Weights of a small transformer language model: MLP 1152 GELU.
MLP neurons of a small language model. Each row is named by its layer, matrix (up: input weights) and neuron, and shows model dimensions 256-383. Each number is 128 + 24 x the weight over its row's rms, rounded and kept within 0 to 255. Numbers have three digits each.
After each neuron's rows is what it responds to, as a language model described it from the Wikipedia text at the highest values.

L3.up94:092119170084149107151155114102167078112140098142108085110123165112134139143123165123166096152097114167128120095111151148113142103089112128116153143118152130146122119113121145098094100119142111111132125121142114105103126185135163168124170133093131128100128130177132137114127124130080126150129129132139175115123167096128131125112119132128143154147153169103179087166153110159107108099154
Responds to: Clause-opening subject words. Pronouns and relative words opening a new clause about a just-named referent, mainly who after a person's name and comma, also He/She, which, where.

L3.up850:144159143119141106131110087107121136112116111134154130138119083116156110165103097132109137100095102108147137152169136155145130101120133115090114122140125124123188115122133126154158122126110180182125123164075158083099109134182168110112105193160126095104124100139163118119144157081168136092127145124156118215140118145173127126127122111115129169122152164101092108126090103129088149099103
Responds to: Word-completing subword pieces. Second or later subword pieces that finish a common word split into fragments, such as cri-me, fin-ance, innoc-ence, and replac-ing.

L7.up711:160163144156111108135120116133149171170113156119122117144123116140117126142085103124068151131148129166117160133124109122133122154088085127106140141073123127127133145131103109101076102161133124124148158121110137172139151128121130101152143136097127098156112165125132147106152111156094156116097147090119148176104079149157142112082122135137123135127107101117137129132105101071100131108153
Responds to: Word-completing final subwords. Final word-piece that finishes a word split across tokens, in any kind of text, e.g. underly-ing, worldw-ide, abund-ant, patro-l.

L3.up151:148121100123126145140143164147133175082150113114155154108086125102109153121131110154155169110141149112135080103112080163122110125140130169128138142138169138099149128139145111168092160169151145130143159106101128149147132118081120140115118142140151127160128142181138146105163154092124129117085116134125116142100131158134141133143160140179118139148154102170139139143135146139104126139112
Responds to: Mid-word fragments, auxiliaries. Second word pieces in split words (re-leg-ation, blue-pr-int, M-in-utes, Black Pri-nce), plus the auxiliaries has/had before a participle and the number 2.

L7.up851:135092163169112100117120160157136139119160172174148136108128173112132155123137155135132140144148125169132124149123157168165096124135077111173158111123146119146104084125121111108098124136142105103153141131145160148130164106145098102159142132140125123137170100146116134118164127140122114113129167170104142137124140144127124145148149124082082136118108131163140111197127131118136097125093
Responds to: Clause-linking with, name fragments. Mainly "with" opening an attached clause or sentence (With the help, , with two), plus mid-word pieces of proper names such as Ser-b-ia, Nis-b-et, Ma-thew.

L13.up817:135118123133152125161106147126137088122106151158141130106101176108165170153110120078107139137104076102140138111094094149140146117135173092108149140059103140139145135156159165154134099164125147179145101117104109078099114144121092158108140112113129129135125091122114122146160140102167115084142103152111088160136096128114125136149085159158151097122126112093129105117135126136138113131149
Responds to: Verb after subject. Finite verbs and relative pronouns right after a subject noun phrase, such as is, are, which, that, in encyclopedic descriptions.

L3.up951:160156132134156108149107115124170134133111133143129114126104134152113139132108099127096124163128154182171179159135115118124114152105108102131113120135136127114095093108151070121172128124158132157108128145135137111173162099147113132139136126150164163164173126126134116139109113116143108108104123137146145176131112125098138141160154125124114150110169152169141079096169163108152150117113
Responds to: Mid-word subword pieces. Middle fragments inside words split into several tokens, most strongly "lo" in explosion, exploring, exploitation, also convi-n-ced, st-ru-ggled, re-li-gious.

L13.up606:135101160089136094121115123121122137088139133111123110108135106132073111107136146062140139138111102153130115141181143157149196137127123115127148138131167125102095092120075128119165156141100130136165137159126094149150135129082117145106118081148136134128109145146183114105143125132102099150178169164156143133093120154142146126122147139143118123103103086112143173113147133164138105111091
Responds to: Linking word after phrase. Prepositions and relative words right after a noun phrase, before what follows, such as of, in, where, among, plus mid-word pieces like il in Chile, build.

L3.up801:102132126147129105106152129125147139095111160121093141171118128106115173138144147102132150138140101110092118106143121099114122113136135075122141132139145107096158132152076074134108133176136180093131117111142090157136165129155136112117145123157118130093083153096106123130101089108134102127126113110145140136141113117156130120151170131138152113119135127147177140147097124112135116171163
Responds to: Paragraph-break blank line. The second newline of a blank line after a finished paragraph, just before a new section heading (==Cast==) or paragraph (The…, In 2019…).

L3.up294:087123148144085119135100104167147121094179125143160149171079127127159133120140134100128152132152150174161139126132117139132128077121104145149197168169147114134131152122136169137173115129119114115149109163140083141158083108140103148130095148071105139126170137135105145158116168138127105114147117112125156152133125103090109131114131168116160102155123085103106092111091109112125186142152
Responds to: Mid-word subword continuations. Second-piece tokens inside words split after a short first piece, often "o"-ending (Bo-ot-leg, bo-om-erang, Wo-od-s, Fo-ot-ball), in names and titles.

L7.up295:136178115134107115134120166117093137083133121140134218148122097121126165107128121118081099113127136111131153115075104169155092109137151134097129126124162101141098105100079144149119105107127121126111110073111130094100124099119094108114180172126171132104150104123079146116104141099146113123125166124103155122138151119121134136167125120161140188117138150158128134107150165139122142142136
Responds to: Mid-word continuation pieces. Short subword fragments that continue a word already begun, especially ordinal th after numbers (16th, 35th) and inner pieces like b in Zimbabwe or probably and gu in argued.

L3.up1149:124120111101144129123136174141135142089125165129098116118152073096135120089153156094107150171118128164166104115124142112144142116108148161109131170102114130169107158100141128128134105123131175165104112127105138093152139100115151164151142097154143146123135083129133130134120115134119126091117109176111124134094095121124144139129178089107122128098158183125149121134100162133159155158113
Responds to: Word-completing final fragments. Last letter or piece that finishes an abbreviation or proper name split into fragments, mostly in tables and name lists, e.g. HUN, DUP, Quaid.

L13.up990:124178123130116102144117153123083180123125133108126147074121078139152121169140106158127172127095102144120085134103168137150050133096117119163107125132108136132156136143130123121076148141119114115110096112108103090174113107113128154142146076122133152167137098134137144129115135131151156115119129140085129156120114126108110142142133209114093098134132132182134169158117157090136096169121
Responds to: Mid-name word pieces. Word pieces and capital letters partway through acronyms and proper names of organizations, products and programs, such as ESP|N, S|E|C, Agi|le.

L3.up352:108151144121140148113148135107133129101086185127098120116118132175133121123085108104102163118091115137146112118129111140131133148127113147101110112113132121140144143150156107134103092111134118137102157109130146134132098090098096127110134110150094098130146068127115132138083099096131110150121128117114165165137166145093120140111122136142125147172120126120149133122171117104133150168143
Responds to: Ordinal and sequence words. Ordinal pieces such as the "d" in Second, the "th" in Fourth or 17th, plus second, first and prefix sub-, usually inside names of rounds, divisions and centuries.

L7.up117:128149108105115140098148152123143127142117122147161162141126086152144105116110136125090123185163105103126121138093114135148128122128125129106120125117118088136092144133128094107139102139154183148152118125086134120091125086149099110124125088104143105097125102157118132100126111126121125134147115199100117137090098164124155136164126122123135081130098129109128127135072098133156129174129
Responds to: Word-completing final pieces. Final subword pieces that complete a word split into fragments, e.g. cli-mate, Puerto Ri-co, Basket-ball, Venezue-la, usually just before punctuation or "of".

L13.up903:100157114118130073146119118107154119116144138134184171121123098124109109102166180138143149106132100128120091081153113174176128090111178158096159148118136120126113130138130102122112170164146140136128160142143122091141126161127127135115103112073145144128118157174130119105129088132123109112116166163140131101130146156152128146159128121092153098139147150159094119161132148120106122137121
Responds to: Preposition "with" and word joins. Mostly "with" after a noun phrase or clause, including as a prefix (within, withdrawn), plus "of", word pieces after "re" (re-elected, regarded) and hyphens in compounds.

L3.up443:152151138121142159150129133102086121114159108122093124159147097116141134129150132151120123165099122142124138102186117157134167163156158087147130117120169109110076124082087142099169152143124150106160136167153147090124120109161137110139153119111138103112156154130127047135125141153113111117177103155097129134136140118122120113189144086138147167143145118169145122134138125145140156120123
Responds to: Mid-word consonant fragments. Short consonant-cluster pieces completing a word split after its first syllable, in names, ordinals and table cells, e.g. Mar|k, 24|th, Lis|b|on.

L13.up289:126189137188105111081175107103105124190099133139133126104109175148123089117131136144078122123143137154094165140104149118107124145142144124104124132127124120135153150147136132101127128133120122101107101125106135114115106110152102148107095179137126116125117131119099162138154158098106127115103097149149139101095099070113134155144130094127105149148127072145141149099107120138133141147135
Responds to: Counts, ranks and terms. Number words, ordinals and word-starts that set up a count, rank or period in sports, election and statistics text, e.g. seven se(ats), second tier, 4th district, first half.

L3.up1017:137111147100108109120150122185148138109089128092124104111136139164075106109135113081167195154092126139150130113117143106142132110129111143125122135132165080152142127130178088116127073159135128135126128152159102108114120144100135117128160131139110120061110144144105058150094116191087142167129127162128149161147144139112149129089089160126142166129108151133172136099102130118108128113125
Responds to: Mid-word continuation pieces. Second word pieces right after a short opening fragment, e.g. or-th-odontics, Un-der-standing, Los An-ge-les, be-gin-s, Du-ring.

L7.up769:165106121090183089121103150133149173178128114124117130117106119112091151132104103123093102096123115107139103141155121103143142205096129088105180127064103114125147180106136079128126138155135150106128146098124140115135135150159132159128111160134105147128086143139123131096108115111153117135132142072127111114090147138101126173155151115110142125102119139156113123091133129131148075138166
Responds to: Relative pronouns, mid-word pieces. Relative pronouns such as which, who, that opening a clause after a comma-set noun phrase, plus mid-word pieces like gymna-s-tics, subst-it-ute.

L7.up184:135159186134156081125117176139128166128159108103125118129116124125092102111131143095167171122096119076115118180139134113147110170133104073153104144132120125131102108135150128089081102121098084132126146176132107127174138149143127171151145146117097070135160168094110131129121166092110139120149140149120122096149130133146117149135133181123120124102105122190094156117158156141091137116154
Responds to: Prepositions opening phrases. Prepositions and connectives that open a following phrase, often at word or sentence end, such as "devoted to", "Unlike", "In 1975".

L13.up74:120137130125133147157110103124100143144145116126096103138087102154161127089101165100116116115178136128148068129087141090125151145115121122116118118183138140151116124153127134111140108115099144159144122113120131079084164156134118114114132128137136172128105146141100155145108134115150100130106133091105081150135161149107112137104120127100164103129113155162100130109133131066096151135113
Responds to: Table column headers. Column-header words in Wikipedia markdown tables and infobox field labels, often before a plural -s or a pipe, e.g. Notes, Venue, Lyrics, Location, Team.

L13.up95:109151119156074112127119191113124115076118169133109145140133127156113118105157117133124128122183144138104140141155160131151173171068131150159122116135138156099094114103140135108156164135114152102130108167154115158116143119126105079141151115134148100107086099087117128105179125111147143099099142157133107134117153115116121143177153160091093161137152127086108101079106096144107147092097
Responds to: Word-initial subword fragments. Opening pieces of words split into several tokens, such as Cor(ps), Her(aldry), Col(onels), ex(iles); weaker on "(", its, the.

L7.up151:152104113089129108159142124145135131145179108087102134123129141138138128110128107153122101105161125116137120132127114148201103097127100084148099139106108111142159100162144106153104124143109117117117115126117144124123122124100107132170141130137135114124151129155129124150103171135101137147164113150107130100112137110146144134108142105140165097125110177121118110123180197112125163127134
Responds to: Word endings and ordinals. Final word pieces that complete place, language or personal names (Teg-al, Tam-il, Vietn-am, Jalalab-ad), ordinals such as "th" in 24th and third, and school/education words.

L7.up42:120144170119189126134153101114135166122140152108119131120089118102087135118106134148132114120120088139155134138127141162127165154127144109150118100158087101125117110132152125101096161116128141141169057128076200096144135130119134142111114057127116128125136128134149124080128117124149153147101108145146143128148149134136091149161070116131146129104114124142100135096142105164134122147150
Responds to: Word completions and connectives. Second word-piece completing a split word (lo-an, dipo-le, chos-en, Budge-t, Amaz-on), plus connectives like and, or, at within lists and tables.

L13.up40:079144125152139149073090146131114131125133141105144132121096125144140104144107151118139159133098109116121138097120159149144076126135152104165123114129119114133098131090116106113163155155130090148113131142134123133136113116121134130083129148131151117122131135152100087114155136136129148117129085091095129136160118064094147142163167110123150127068134124100135130119125119146115130132090
Responds to: Prepositions and articles in set phrases. Function words, mostly a and of, inside fixed phrases that are part-way through, such as elected a Fellow, out of 10, one of the.

L3.up743:119168099091164100179161090106115119193148118116144133142129138139166145154124148113123095090099147127117108125125123136139113104145129132103166150155102091120190177112136129085082130110154117130091100133106154111116138125114149163114129125152147102112120136082169176103122173143138139122140149138164129109088117073145152108133164107106107137119141161137118161112139108155131138165141
Responds to: Mid-word subword continuations. Word-piece tokens that continue or end a word split into several pieces, such as genom-ic, Ship-ment, exp-and-ed, sp-ee-ch.

L7.up644:095118155136144138135104134131085132135167140094090177118149143168113115142114087116137140136083115147153149123136137126115139087125121123101119139146124119150142094123111155148102121098107077125095078101133097108127145143085179134123122122142132118110086150135110068155137149157137166139087133132111158078112132133128163150104094105126118135104140143184150149130173120147086129149118
Responds to: Membership "of". Mostly "of" after membership nouns like member of, part of, one of, Bachelor of, plus scattered word-piece fragments and time words such as after.

L7.up681:152159159076098134141121152114109172117097174114087157126113130111116140153093118147129096116141159112131075125093107132134170129114151134098155109073094140116150132139121113126131147122118136172164154132154151143132181142141115144094114123112109103137155101162138147157142125142129071132108087114125072146128095150105141117133096144104115125142109123150072111110135130111109107102160
Responds to: Word-completing subword pieces. Mid-word pieces that complete a common English word split into fragments, such as we-b(site), Num-ber, da-ta, muse-um, schedu-le.

L7.up1119:108127110118158124161122107117113143108113128099135112135142136149095131129134159111163140145150133144098119128124161084164115145122161153159125141105123105171111115112098112132131098113142105141154135119070116109159133132130119125108127171131100166152096113120127130054156116094089155123131132141134138126132125108125118109158141129105145116132098119153103135083098137113126147118082
Responds to: Word-ending subword pieces. Final piece completing a word split into tokens, often infobox field labels like Ar-ea, Curr-ent team, Stud-ent-s, bedro-om, plus " team" and " other" before plural s.

L13.up798:092090117186072126130088129103174149122160137108114143136137108165127085112103159089094094144158120165112106133121155151098114100124180143143119131154113132132133149156097114142139098140085141115114132118125161149134148157151136148140128120143153094168101125115117137127122136118119149100119128100157101141150130152133123080118116120121155128135138152128108149134169130148104177141095
Responds to: Noun-completing pieces. Final pieces of a noun or noun phrase head, often before "of", plural "s" or punctuation, such as metropolitan area, television series, assistance.

L3.up1012:127180148108133141089144176172111089127151131162160175160130147155108178084063112117106097150141111138148129134158155093123160127172160078107138131137134118121138123095136124075164107106121141128157156176132158115110103133132120148095138158108093122152161106134134081116123109120126138147146115135135169100118142120124135153142133169122161182133100151117131143098165107086167141136143
Responds to: Mid-word split fragments. Short word pieces in the middle of words the tokenizer breaks oddly, like ed in ne-ed-ed, n in le-n-gth, b in We-b-site.

L7.up420:142108162103104083139097108117119109108100131148125120129161119151081084098154142129167136120108163109106128130133135122143133159139138102140161095151098159109143126134153121164125143091142100126139093135100108141128141114101106101085142094121101141133109138132113081108106111103101097113164140095162115174111172097123170116093169153136133102141124101123149117108144176095108097114108
Responds to: Misleading word-piece fragments. Common-word pieces used inside longer words (wide-ly, Com-or-os, Her-itage, Cor-ps, N-ot-able); also "and" before a list's final item.

L7.up1138:121141129131160129134169122150076173110122107155126110149080111107164132136154128122143110115117116147087134111137180105160136142110143144116129152131097173094112123136141151149133118131142172150129115185140117147139120157143177158145161135117146121111152139153119082134158119139124104130149139184147111128135114105070142118153156127100115139099117107157109090112102149141107111165156
Responds to: Completing fixed names. Tokens that finish a predictable multi-token name, mostly last letters of acronyms (FIPRESCI, CROPP, ASCAP, RTR), plus "and" inside fixed title phrases (Signs and symptoms, Icons and Heroes).